From a checkpoint of a small transformer trained on Wikipedia.
Architecture: LayerNorm before each block, no biases in attention or MLP.
Training: a variant of Muon for these matrices, 582M tokens, 8883 steps.
MLP neurons of a small language model. Each row is named by its layer, matrix (up: input weights) and neuron, and shows model dimensions 186-313. Each number is 500 + 50 x the weight over its row's rms, rounded and kept within 0 to 999. Numbers have three digits each.
After each neuron's rows is what it responds to, as a language model described it from the Wikipedia text at the highest values.

L2.up1922:518500565566492468535317389552512484413467443448526656530549551502562416531475504442527513537544466510454453590521521512434529466510554521474488583445448374434560483432443570534570531466503498421514644427478535464467432477530522562552593462480538483457550572521547528461544471455459434442496585493505526453432512547483505485472510506432545541531508530553557476491514574569537495514519
Apostrophes inside words (You're, Won't, People's, O'Brien, Wong's), plus mid-word fragments of foreign names and places such as Ke-s-avankutty and Ki-s-oro.

L4.up50:519434446569487532563521560484542510370431510444436434394521529409411467570501465510422552501456502488416572473554496585542537497403516560485612479506362437605525507518514368617521409495480468503449475515448454527465525472547556433453426501528465469526529523490513508610545575460606445549468425556435472496530413494468482553405410491578446553482454475435556523465536478494454509514488
The year or the comma right after a full date's day and month, e.g. "born 9 January 1965" or "April 7, 1957,"; more weakly, surnames after first names.

L4.up1584:616526494450534535528545513505516521480497492504440503549445407488490493486479475520558431528509609517508531578381449445464493495512524620503505474451532556431417477532459448322511547471499513435543428569430515506537494520487416512467520443454550470495503537521527521476482576586547460529544521431459435439537523513513503511505492413451496473491586414569475558410501467529587494488445
Words that join list items or paired phrases, strongest on "well" in "as well as", plus "and" and "or" between nouns in lists, such as "divorce and marriage".

L4.up51:508470618533433472524442569494442492546561486462499535514410403595482486467481442544518482490588582534507482389531597517565520450565506580551467459481522501531522570464448500443571564538640506489469404467401434496447542388488472545480473531433475425576545489526595489566529566515495434494415478584569541443510530554468516577453424513477466513492528508550526511608553403547460521508458
The apostrophe inside contractions and possessives, such as we'll, she's, I'm, officers', with weaker hits on mid-word pieces of foreign names.

L4.up1707:470500671461513504455543534570367412509505467492500542475501518540468530507468457498509601482606568468521591571513446500514425422527511494446532541433518464390541475540528500430480461549469495491492585461517470509556557486537586542571567449564419469494562478485454476466527542473573489527478379539534456560603465466548587538445460463551423520483466518529462503522537471499485470357488
Fires on "died"/"death" after a person's name or pronoun in biographies, and on mid-word pieces of foreign names, e.g. Qara-ba-ğ, Andra-de, Cadilla-c.

L4.up2227:442493479473542417489403526410541480506518436551513480498586465510502492471486536542533531491482557490513554536472545556635450570513470475467546483477437437408498446496522555533478527545488519581482409486522586466512589462456592614464551435476428512450451497466496477421584656635442451410494481530485510592544492479481519527475493556426509577476469449454494569444507597414482529596472
Linking tokens inside set phrases and compounds, mainly "of" (Player of the Year, west of the city), hyphens (runner-up), and apostrophes (don't).

L4.up565:497461567547514506558526431481471484496429566493490469543470476536565557429510486561578474564496501449591539546501533569462485499469451468561582470448401423515544514485494493529486484522533593518426470556541504584467410458518488487453418489584340556555479427484488427546489536469527490521495487553599499539447493514568395459412357530556546484495420552426531446522558513578507504514456
Short word-piece tokens inside a split word, often names or rare words in tables and lists, such as Pal-le-c, Tech-n-ische, Á-le-x.

L2.up628:520457598459499541462465463541504569513488572607526530608497585466525431470382471481522456567473525480529485395561436442549537499481598487468408541485506478484556619504510546483422603591529486509475509484536565552453444496509374532537522557608511519531428550514438538482496452524487582537579610575497502541475460534522574547462576447440502558609430469440547468421546449457500541473452
Closing == or === markers of Wikipedia section headings, especially athlete biographies (Career statistics, Professional career), plus prepositions in sports-career prose.

L4.up1337:498549528499502497509535382502515403522496496547478564489499504478452592604605414460514605510515441427504507485473543547408586478479487486520544574532462461564489503551473534549533479476418476462531433485563530486431496529452601516461379472604445457583533453500420539540530527473495578511509594524435482490518479562529520555480534559521522556542418516443545518529491585442412438451533
Prepositions, auxiliaries and light verbs right after a subject or verb that lead into its object or complement, e.g. come to, back into, do him good.

L2.up2236:526536482494554518480595511496448487524489465486523531502518533428567497583508469522396471436453614416470474517452446474533448484540504491581564452385432582459540544469470484448499496449529465564578485521561442585522547567493617431462555557535536404571482505489485577469513435500487543511430470478570519524448561510492416556521452532591507522573455515487520425456534515420549475473495
Common verbs and particles right after a subject or verb, mainly do/does/did, can/could, saw/see, and "on" as in went on, depending on.

L2.up909:496556391457440525521503494474432532580529597530475447508437505439415571490464569471513383519593576483560467494428504501482519444464544465456471574500480526476514600580589509393525508466512512443409569573478523407498566420516433505491523493444507493518430487519415505428556539492613544515550436590482520515434515469526453522455444473584489521458441505506536415473508404437425425468472
Middle pieces of split words and names (Stall-one, Drăgu-șin, Cap-com, plagued) and the preposition to after native, expand, addition.

L5.up2087:417457470433494522522538500519589489456391547428473447485531478402482397467483486476483538485537522525517417509524434474503455479494416524625488589510456501484545501581486491473419497508473468501493464503509508489407560502489473414587504456543594497515509508504523552434580514445374537516458489582457452405494415469493483484479475495607502545541501464491449523522452465468458498503533
The first token of a date after "on" or "born" (Saturday, 28, January), and closing == of Wikipedia section headings.

L2.up1875:397631473553515529483470532520547529482552468498437451420466546532466456507497471526552473440435459563554552494615506411571515436416471461516527502459432545411521512555427504497474475496402454587592580497517436519553618561457451483523482549464449459467551531486521506488396503505516465500462493417500537492521449453542517559545506538446541467614530379511599483526501526563445514550488
Closing tokens of wiki headings (==, ===, line break after = Title =) and closing parentheses ending date spans like (1860–1933) or (1996).

L5.up2286:435591437564581481491430491470504430609539554417430544433479583428516568511449403489476521461488541553567470486502492498521569497471405546548486410473457469543480463540506495469485512445516412535484518559571508445453656477475534443520504533552531491513507448482555434413497498478568398385421584649590602496562551463466537451462463590548474433426500467481513550565475471527520444554457
Tokens that finish a date or time reference, mostly year numbers after a day and month, plus closing parentheses and words like following, next, final.

L5.up1886:447508472409443470437476528528523465546569591467550445505518491539537606458479591531526524495442618511518575477399550545438484605514527585537508541550493584487495551543507449412595527447482534532446487567585539478507470453432479529519536405476486478551429403464525459491572517530502590476496573519548528581477502459493565508489329449463502592500511471500512450486447510520486475573439
Interior subword pieces of rare, often foreign words, mostly surnames and company or place names in lists and tables, e.g. Stazzo-n-elli, Galli-mar-d, Halli-bur-ton, certi-or-ari.

L2.up742:444436478472499544480522398498456471466534484448450458487487628506410535422553480553545497501410491512499607492552556465506528512556411511480509531462462492500491541480511490449510434527535457531590469476526544499407477507511436584519569521478421433502550414513585529574485517429559503464547531489488570516474516421525519484580530391509495439551505595479576505532539558535445579534452
Capital-letter pieces finishing an all-caps acronym or code, often before a closing parenthesis, pipe or comma, e.g. ICT, ARG, RAF, USNM, NEMA.

L5.up567:504476467478407504492352549476461498523533480571596520466536554460465472451485560518376499371462589481481530520472415538453505451486464468514517606557448412544453509454457410555517570475441468565509523444501492537478473601490442506535571508492492598507518479436432524534393503484477505502461566485364502548491548484615417532563541497528471486513416460542476516483578455601497463516516
Nouns closing a verb or preposition phrase that name a place or legal state, such as leaves London, in prison, stand trial, released.

L5.up1027:467432521494545547544449500492453459477616524449476463539484548501418589465513394459509489517526514544565486504513541456378534453543584579501542417470582560515507560458461486571542481533476589597497571455487499506437535584499506406537524514519512548547570534528495470505488488434571512405588457591398453477408521457475570502536496502485417499500481449569461538496492535493461457449570
Last token of a subject noun phrase about to take a verb, mostly bodies and acronyms (the council, FDA, Bundestag, court) plus pronouns like which, they, it.

L5.up488:518467528414430455438441511466473519438490557512493555485512499457565498558524573436521546548517400419535530478469543526547531511436416446415540598519539552542556511488463580419530513571524508564462488496430480513549513434558514440528525543447447473502529479504458468546549540633444432551491478484439432511493501483430572452534492440559497550414539410591446532536552476544569446495547
Mid-word pieces in compounds and tables, mainly the hyphen in runner-up, follow-up, open-air, plus table pipe separators.

L4.up262:525428449491515469506487438472573454467568378554429502492473466573462580548464546579537449473414541522420457613531620515572558522483480524510494494507413482537476484578475373502555586519502504494450398502467529526468433508568552473543533506494559477498455503485450416515546518572503519442474398483366646446453517516556529456449482537507593444529538547411454497503643530528473529467472
Day numbers and "of" right after date-leading words like on, On the morning, end, as in "on 11 July", "morning of 4 July"; also weaker numeric tokens in tables and codes.

L2.up1558:511468510458490551593464444506539575424415447534451494473525520523550476463463351543515493489449624525549432477460536480492512491544442447516543455478562501445477547562510496476540484414476447511515543474498455423407500531577464530484583518509422479453563522498511529517607453442502479441500491510416478460531534536495526483559594483536463481501537515468521615489533556492491628529424
Hyphens and dashes joining two words into compounds or paired names, such as line-up, wide-eyed, Market-Garden, Decade-end; sometimes table pipes.

L5.up129:473476575564569514523519560505398398463463444532534554464452473516527490526524444506496537575483513540470423413474447548594553481472463479480411485482512472488497544628531474595496537575503510548402524561524485521474544474504561430518436427479474576496419518446582503502461468592475598478503483489458525510490493457562545449477445471516497569562462497544360501482469420538457531536562
Mostly the apostrophe inside English contractions after a pronoun or verb (we'll, they'll, hasn't, I've), plus scattered table cells and heading markers.

L2.up912:460437542469500598556419544532473395405486503457545452469525514564524485552500440522487599485434554469494452489513634440544578527442491446460576478529424440522468458555511514538458387546403621471434565406554529530531494471496591426531442390526498431559567492578529542496529558497489515443445578559517512541533469543390412460504493480391429507567586477508542529514506542507525496479494
Mostly the word both, as in both within and outside, refer to both, both small ensembles. Weaker hits are between, two, of, opposite, colons and parentheses that set up two contrasted or listed items.

L5.up1469:590476574505652538465529526543526520553501537441489535532453449447488480606484448518496450471560479537465447551511491463547486557546470498481484579608497526469524485481511506477541486465516571401501474504507524463520642476428560448501501492517463456565616494534510487496487508457533496544486534422544438506597550509488514561553490539469414490494528412431548481443516478387453537543535
Connective and additive function words joining or extending items in expository text, such as and, also, both, other, and auxiliary be or been.

L4.up2188:419370517440500484487574426550524446445492582485512444485525593548556459461531454489446488583522555463517489531554406469493502476531556463493452486569552418517535457554532478549526556532444539517564590451546465548516431497493580514519474566524465474577510457496414427506556457509518498559496544520473374423465536514547500562481564549478455543524459569525513541510532515532511474514511
Nouns naming a court, team, officials or other group that acts as a clause subject, usually after "the": court, prosecutors, scientists, colleagues.

L5.up395:600467520350485512465454485440379535564596427444413525421519491470495550585495639515497500574446447542501505463472523534496554548477553460565580452459563423532489503444510445553467583464413417535606435492475482586559517490488560537474428533529425441529515500530546587486535533524594588501495509473555472480478519540534468504537386463559502504574455462448565544493546528502471481545521
Verbs or particles that close a relative or wh-clause just before its gap or end, e.g. "is located", "wherever I go", "what a scarecrow was".

L2.up2451:485408522514487427480463504519440465580509558477592516471521453445490482476519448509589439492547491535603520492466504530473541442571507425632551552500445483406514492496435556530500538462476380485418494451466517466459424573487541501489481519482502576473481484467481447434521503506545445594514478476454435549468432400539447385489546458605527424486430410360477453499474482585460455496445
Mainly "died", "dies", "die", "suicide" or "death" right after a person's name or pronoun in biographies; weaker on scattered mid-name word pieces.